Part of a small language model's weights.
Training: a variant of Muon for these matrices, 6872 steps.
MLP neurons of a small language model. Each row is named by its layer, matrix (up: input weights) and neuron, and shows model dimensions 368-623. Each number is 500 + 50 x the weight over its row's rms, rounded and kept within 0 to 999. Numbers have three digits each.
After each neuron's rows, "fires on" lists the tokens most often at its 100 highest values on Wikipedia text that the model never trained on.

L6.up1604:515552536522365483472475527451545465437516486594500410575492529460451555501440430426600528507454544480396486555516539436532485444504466562565514456482490553511549519449582510472532549439471460438518525550538510460496424596424429529546469541486598454538494548537453480549583546539435442504431479456589473537550536488503549458474570449521520454517505554587466514475471494544594470464527541596517548497447491557490436452479493534629488445454476496490548521597497498547480505496494542479507522500475452578517499543523527491562522530451542561552470476570492477560529423517507530350545552523541500529476551574488435499458475476489554476434474535497514603473505497562538443537514505448501445490448504456511529493489541401540503517548585496461512618443486488543558499511553579
fires on: " pro", " Har", " ad", " repe", " ca", " prec"

L6.up21:461466522535528474446455447564446438450455463579515595401443496455486562584474517515393491472546650644488569430480463459515525418503507440553478602466552423553558468582459474519411494564471385540506506518451423488498520473504409479516508501451525544502507520458522507453538487561497477451552499504469539415533576558564453485483460540508451414535514440455523520585488431441558479530467501498535536511455479541527444427514472536538448535551405417513517590489526460434499496494526510466428431477520458459505559547457405468540473541463544567523533479527521504466512584420503426435491523544475526510518537485493491491551439535551491629466514409569524535491434478472379477444512496508440499470540533515515534543491553494502462651553492514516484601579514432564455489475615559
fires on: " pro", " Har", " prec", " ad", " repe", " Box"

L6.up440:444569490524451535529510539454586533537504512511504514513536499533549487522521499478466586430570489521556571518561524520466546499508490508489489562491539545479431507534459463504515558405501449524501507486483518516483543593493528489434489429485442500493545492325522569521499503500486440530541497537537505497422472499480517433502537570531494483583492545521534433608435577511441529532562550382646520526478488508429480498548548500488539514516416451500436545505542498542469448464572440502483508462552450548486528515440566459585487537466440498625480391476453472549538514483539408551509452430442536516542481474417508566528518563537500545551453504451516512497492590516567466472544544553467511431422536491571580577504520490508531461494475507500469489434474427594548527561544526
fires on: " Har", " ca", " pro", " ad", " prec", " prop"

L6.up1879:482461522529475546561528448485523463434462481463550411343481576522524577507505522408549495597504458496451398530508450576494521530534455452495527502475474530595510510414459511459513543484467501484453564517472420363531430496538549399453414440453562527656460536493496432528420490466544448427538537494411462494541590492592518520500518428514413491509483555406526534514545466439467443469449546455473464534456463534476506498427406543416615459529566485523470434473499526501514460436487473502522488484579566450448492486422480511565429615436510526544493477441430534526506537442508436543449447512495467467521545408521520585597529543514418441521534506558501494439516417495455552524524476458521495450556464451475485481420502616505486478497499431578543493536446520570468522501485526
fires on: " pro", " ad", " Har", " ca", " repe", " prec"

L6.up2371:549461460543554456484547559461440505566486563535542528599464516564539492580561492508534546546491494542534579489504519429482460572516494485521460461521480489446409433408447498585474368499553489543436506606506549463447502475477527481551524517454517585477537527444520542575456480428411484479410442553415401458484552543493463476504527478451406494442475541481554512529391488552446547446498536455538562522498433442550486453548429550377495439453381512594482457555567464466511532502526434546492518485517484434507454493511447524480449470507471495500456536545523424472436500492535480571411621459541502500487501411442542415581488524526500551518431503440496538528435537496609427526585628556458463510456495507522519429468530542521492499469505487511507515500545452499458542514361465
fires on: "Se", " .", " |", " cap", " Loss", " acqu"

L6.up2190:544530555636548533463622469529589471526556546454473454570476596425531701545504486519374489588483522532490550521584513500566492508518475493594587448468534534565485500509533476553462469540466490374524515426474535515537539497444599397460521413501532536515491439558451445541509579447516513541468473377372508449488511516514516533594419634459582599470474391524542475531447434455521636375409526476505623465598543499458495474445555424489477436525541550550520587493526479483406484507514526527544489489477562481480459474346497482509512445531477464490482485471444491437506428388503490491579538479480562488480515517387584500550393560486450438446448525479515552513504471481487479468495553491521440561466475515515529436417543561495423489509567468457510531550579542488463563490476468
fires on: " and", ",", ":", " of", " -", "l"

L6.up1609:433564557494403490517546538537590469536522452477480427554551531499480573559450574492423543604491597442522567534506562507537487489427500469509552520514497518427544510440561543428478461584517580481524481567552569461520582517537493411534411523556563657504531560577538428517503468480468409500430467515441512506447570493422538463506570516526482489465459462476490446562398468472499523472580538486597550471477603543440470486507497392493566463450534433447505490468551464519536469579601549549561470461423509484452466520448512578419483463478443494473505476551434507476487490497438526526443520518603523535425441454460480539453548463573525484524498495506511522494618557596426479438427589502595508481579549399511469553484546510549491441481476474480478556543551509578491471504422392
fires on: ":", "s", ",", ".", "l"

L6.up543:519549501460423510560455540499564530508374515437496527400444494459505410476507481403558517502530470551619463459436478511598529524504551474444450535461486478562534546412499488438456570542580551485362443501527455547493565546542527544466450533457495467610489526620505471553478530461461491467517537459429501627448543476566571505508528484523463520547502530505611441641506504583551505493498586437537513506486613481525464509443505518466478519513521437538408471464611554421500450520366512464471437486485509509591453559472468481552506588519477451435504489527506431576532510438543388636525497449550516456508515417562492462487457497583484495452518537434605472488497611420500439536520449515522441423443502467500431439575515566447482551501470532616508406486420529448543498480499533
fires on: " pro", " Har", " ad", " prec", " ca"

L6.up2142:474408544502483524565515496475493460561442522569520416459459553607432416581567434518566481548591507542379470492551536502537528457460477478494570617551528454432414427453565522429569455498547487509527518496478445427466492488514494503624415513616513479540437501512542587409489507538517507474472527412562544528615462476537429459488490444505512467566548507510453561472385561445444472523450409508461480512444361476447477487504577488620472499467468495543552547550475501510501410504538460552601541545504560572509476525481485539438535509543536518475451541498481494483459518519511539516515552426376525477473458446540539482342572536438522554529491511525479605570521593445409488493511576507412439455531538524515429451525580387498500431490547516523453593498466485479514469511544542
fires on: " |", ";", " Team", "se", " States", " ("

L6.up2360:511442516488539483529473522426577531530444427487565523404524489445570575465335560532563508586549508389466524433497533558556480506476486485491524492472521490538455500555551553474588551527488572477513546555454454478550438549554617413490426451520474566553480509467506497555495527467438471561412454524525491401424604559559524547474430489452469464527505494480460462483422488520448473545491491500554557551529553486529442474361584515389462371435497548477534422483549480434499449524458498583550506467432434558422482570471451523432469489470512532564463409427518450491513512520579543558514454439589458569469580559443482534588584506599449488536523501541447430422550486542500589566527478462476498484484496486485570475539546464503525563457522457594428554522470463538470461478528608
fires on: " pro", " ad", " repe", " prec", " Har", " ca"

L6.up951:567490378413535558545505464451469497444516474541483554438501476519416435462473442461411495462419468481414507478436503574497488532537499482495379450508437528381529426530479580484517581410369529499447536556543494472440495543498366461500481499491477559504472526482481583531520487472528418445515480508505480498552558450600506427425565526461490421543550456535457515522488425477505489477464436491539437521466597555493586479444565492425507529483594445533476524524465496473529573577458526527493481507455556483518495495487518522477444650495552490518525523507502463522485495483494444511510501486487564633541476613419504504526493537552412482529508504503493499470466451463444557469566556445508448465457382567499502631557473510528544442526512494494402481491456638551511501480536628
fires on: " Har", " pro", " ad", " ca", " prec", " prem"

L6.up1093:518505488502458447477370532586532521576568533491589499524519540517567510637597576537529450529426521493502500483525471456498444519479479512529484569497519469371526483495440488463493388451580518429529458626544486504606435510543440516593465460427489417522499478435501485535543501488416469556524465442601530493493498487515487532500509542457495449494532460503554493554478581502431505514468450392530516508488426465452455489543461459549529415488535467535406512569440495540456334478481460570495532482412446440513390504588508470494426547519481509588469542535515450491388502550466487453555606481519538546466459505516485390497523468603629566519523544483517496609538458486454523465475488527457513556472470518448485408507588536546473544525513493582459518506608429454509507462488666
fires on: " Tom", " acqu", " cap", " Loss", " Brad", "Des"

L6.up958:456445475473471405530615513491496432497438463513541501399522562477600528514501643526540459592490556391494414481417532541557421553503489472511533522479530478514514564481554517414636499380492419443527487525502461411550529583562454441479399430504501585488388534425532487560548550439522438520481599510507474609462570443494485506474525531606567516457473506545553430448568526498516522441527591525534584460451480544455514512516451535601573435457459544530460491514519415525481416460470528520472556461534414493512527559413506491437454503526506467519455557484432464512420497540498493406504498509488439579519458517412578529474505410566497470469537600405495546402448556511542427535429517483506536552582526409531460447550546447514531532485461454466535526536490445509444498525452459
fires on: ":", "s", "]", ",", "l"

L6.up201:547476483588437430448475523387446527543511455526566497465427453513480454525402532506514510554532453577467524551508491475457448499431509515496476583523499430546440577492479485364478436457360553548511572544505469465586443532529500451555500478451515536460470623529440468454553465459541508585394542466542575451446563468594537543530478482392594345490508532495374534536531406448518458477474584501465641522489411507531441460497458457622434496492421463465543464558526533497467559429433475434525497509480487530471531457468477571613392472417482483570532477452509473434564579490505483416513547455436497538456508492516412408426480510522602505576476459530488508524456451543496416502486544497516515494490544451491487468560513504538518598500544512554479564489430387516505451529477589
fires on: " Har", " ca", " pro", " prop", " pres", " repe"

L6.up110:522425477553501578516505516534478443464508547455508518556525369463452485511401523532411604470503524624605466397497489526541493476515517516601400513489437555454422547528641522462508542523402538512446519432465501576489527585530416439403541646509456538485472436634478532489469617460576452533449426486519523434507510467584497450411422541496538506510523371485395470459514457563510469614526444509549504601472524488494490492406456434488515492430541456440521451449511488501525457516404538450463488441458466487567463524504519503450470480432458489577473495475543511459582447515540541418484534438490566544474506562418459507415477546520503487522508533496467597491532537491542469494531525478507483525480531484429519566425574457447468483562479573465446471487476551512514487528497485
fires on: " Har", " ca", " pro", " ad", " prop"

L6.up2507:450477526587452407463610385445530518438548425496467433508455637528448472576504504511469479441467431499519511550492512529556468456502492471470524508545538456520498547497366621466448482488488474523467528603495521470585481550474532537538421496490481550552500538487549464463496552578499584524452535447501580471510558503474416474483557522495567440576439516503483495500516579482468369478527520463468452581477508416503476477518495504576577580557463509458590487484471514487510491558580466441534500537525640464456609510526496581547489490467514502576534511481425500457427524529453501358510460479480488395451458506530507503539490591453513432500514419499496459533434392575464441505533460504557427479406549494556508534465455505542506542525575528473571542429520576460450503485475464
fires on: " pro", " Har", " ca", " ad"

L6.up1873:544513446598456492508531548404565469496512525573553515407464527542507520591508599556527509537515640486535481476473539590489467549460526530452513548489444495517533516421491527434502484488462569516529464436585507512448557404576426544597578543455516527540498419557451468503478461460460422544593513403488478509479473494475468552514486428568489559493422487511553491642505526471612484575561492466635501532547525418538462410475364470592526438440480500505383470477481520455574425545497465590581485497466523372480512533447525578482491543492504477531508438480490458551470537476508539541472561526516500524515590460511490423594520473527534514425515546462486477538544463587410447497529561562543564454471453498516529440540548489480477521463490591496503478468523561524419453464485339
fires on: " and", ":", ","

L6.up874:458470443509494473440526476432538405465474474587481525516444551502509532538461403503547560460509515537532491494550512445595530485454526515570452452556587563498447448356467545428437511517414558462453521475588518561478533470589491549511512515509468481512475555469517458559496528455487394581509503523424346586516476506523524529520490546385469513493494564512585572703517509499407415414535486451537519547479517556453369511525453518443463459473504581518444500524574500461499562468487518469496553458540470564485593492437466482491577533572463504431479556516542510460511547465575438616545554458570485507532493432427528538526459452476499480463498556498487489558514588463593340498556427526469537494474489492525496491507457518445528512447438516521436533502533554555521510462587468
fires on: " pro", " ad", " Har", " pres"

L6.up2026:538534517422499481483528536557414466332431501459513458452504405552466454476514467460513474495526518360367549517452501477493513503449517547487540509477541515500518590632551495405541525536501464615546526450460555472565598540452437389532461510547499471460509488498432478385495485544539493552499536526430562534467399542461464466483593388510612577437512516532558472451512465497499491465530496463447381478450553502474481484527533488496417475497527440453482473510603535498503550473539502532530466561517522560527487513457547479522466442507496478398384505506441549529515509513435524531507431412333569491537485517549469487492442518517442412515543556476503479605492612382502474530445558436471504527490525545437417540435519469418545425508431377497433538472458582482531542494501487
fires on: "–", " Team", " |", " cap", " Loss"

L6.up2514:488535459618492503507505408369470539505505490501547473424540493419512449541456496594414556436517497497396476458417483524467465542530464486466521457476503551452420559488470529487588489426465533548506458551474536551566473464550495467471466575461463454532420642494533494444506584483559452488487422481564531493512581487518518471496542483488582489497509470546458546533462470500527447420401530473427556437464541518478342519550457441447437552479561471489515464566466535545441534434520447497551621448473554566513548560499567543574482539440434447543544446505473483468469509471495475502537615446443472479487400464415453526430487512478584402455505464485511469327601513531491500417547407472472507560413554537475501589565427443474563532514485533460411460441430491475458495492414600
fires on: " Har", " ca", " pro", " prec", " prop", " Great"

L6.up147:544548546536473519467562568483492515544544549587572401500382498545452466465510453434493454537563503456489549518451510549501482459516454519521546382444459540447433623494523515488441451441496489513591518470511632460522409545412472500444497568502512470459390524478467533401523550471451492505486510433603586607578554477464535533504508497486653409524559522448477505499409488594523397635440473549532542519405481498522401479476470500541468491500506553566449462487610499517498421583389463566631448516557436441623526510455488564428523452544485461513513609498471486470545528546505523470526472590506508601521459553455541465514531518516640441518460486487517519528469434542374478479560485499451474450457518487534465469520464612521484568545583412547522604485471511454475569489470533
fires on: " Har", " pro", " prec", " ca", " ad"

L6.up659:503515531599501482598476491459520457460473509515522475466500519498501460514466520526519491429514488557500515474540499563472496532513505555477491426472534503540540543530497535511565506471458497493502555529372578433532540518523678423555420431410472476612537595398559546525478507534509511510497522552543536440429526444483562428555476506472438555511476511504497499505576463476453504431461444521484459459570511552448521531516643476340563464556489501509504504520521535547498486513590419590502508414475433502412524545467539461557497562408491476512435493516508492492517541458468538677507438506424496543475570520457441492523509545519490548578495452477495485508486417520464523537486526518562523421531435564479509458534469489477512400480425440511426479404586485454433525539501626
fires on: " ad", " pro", " prec", " Har", " repe", " ca"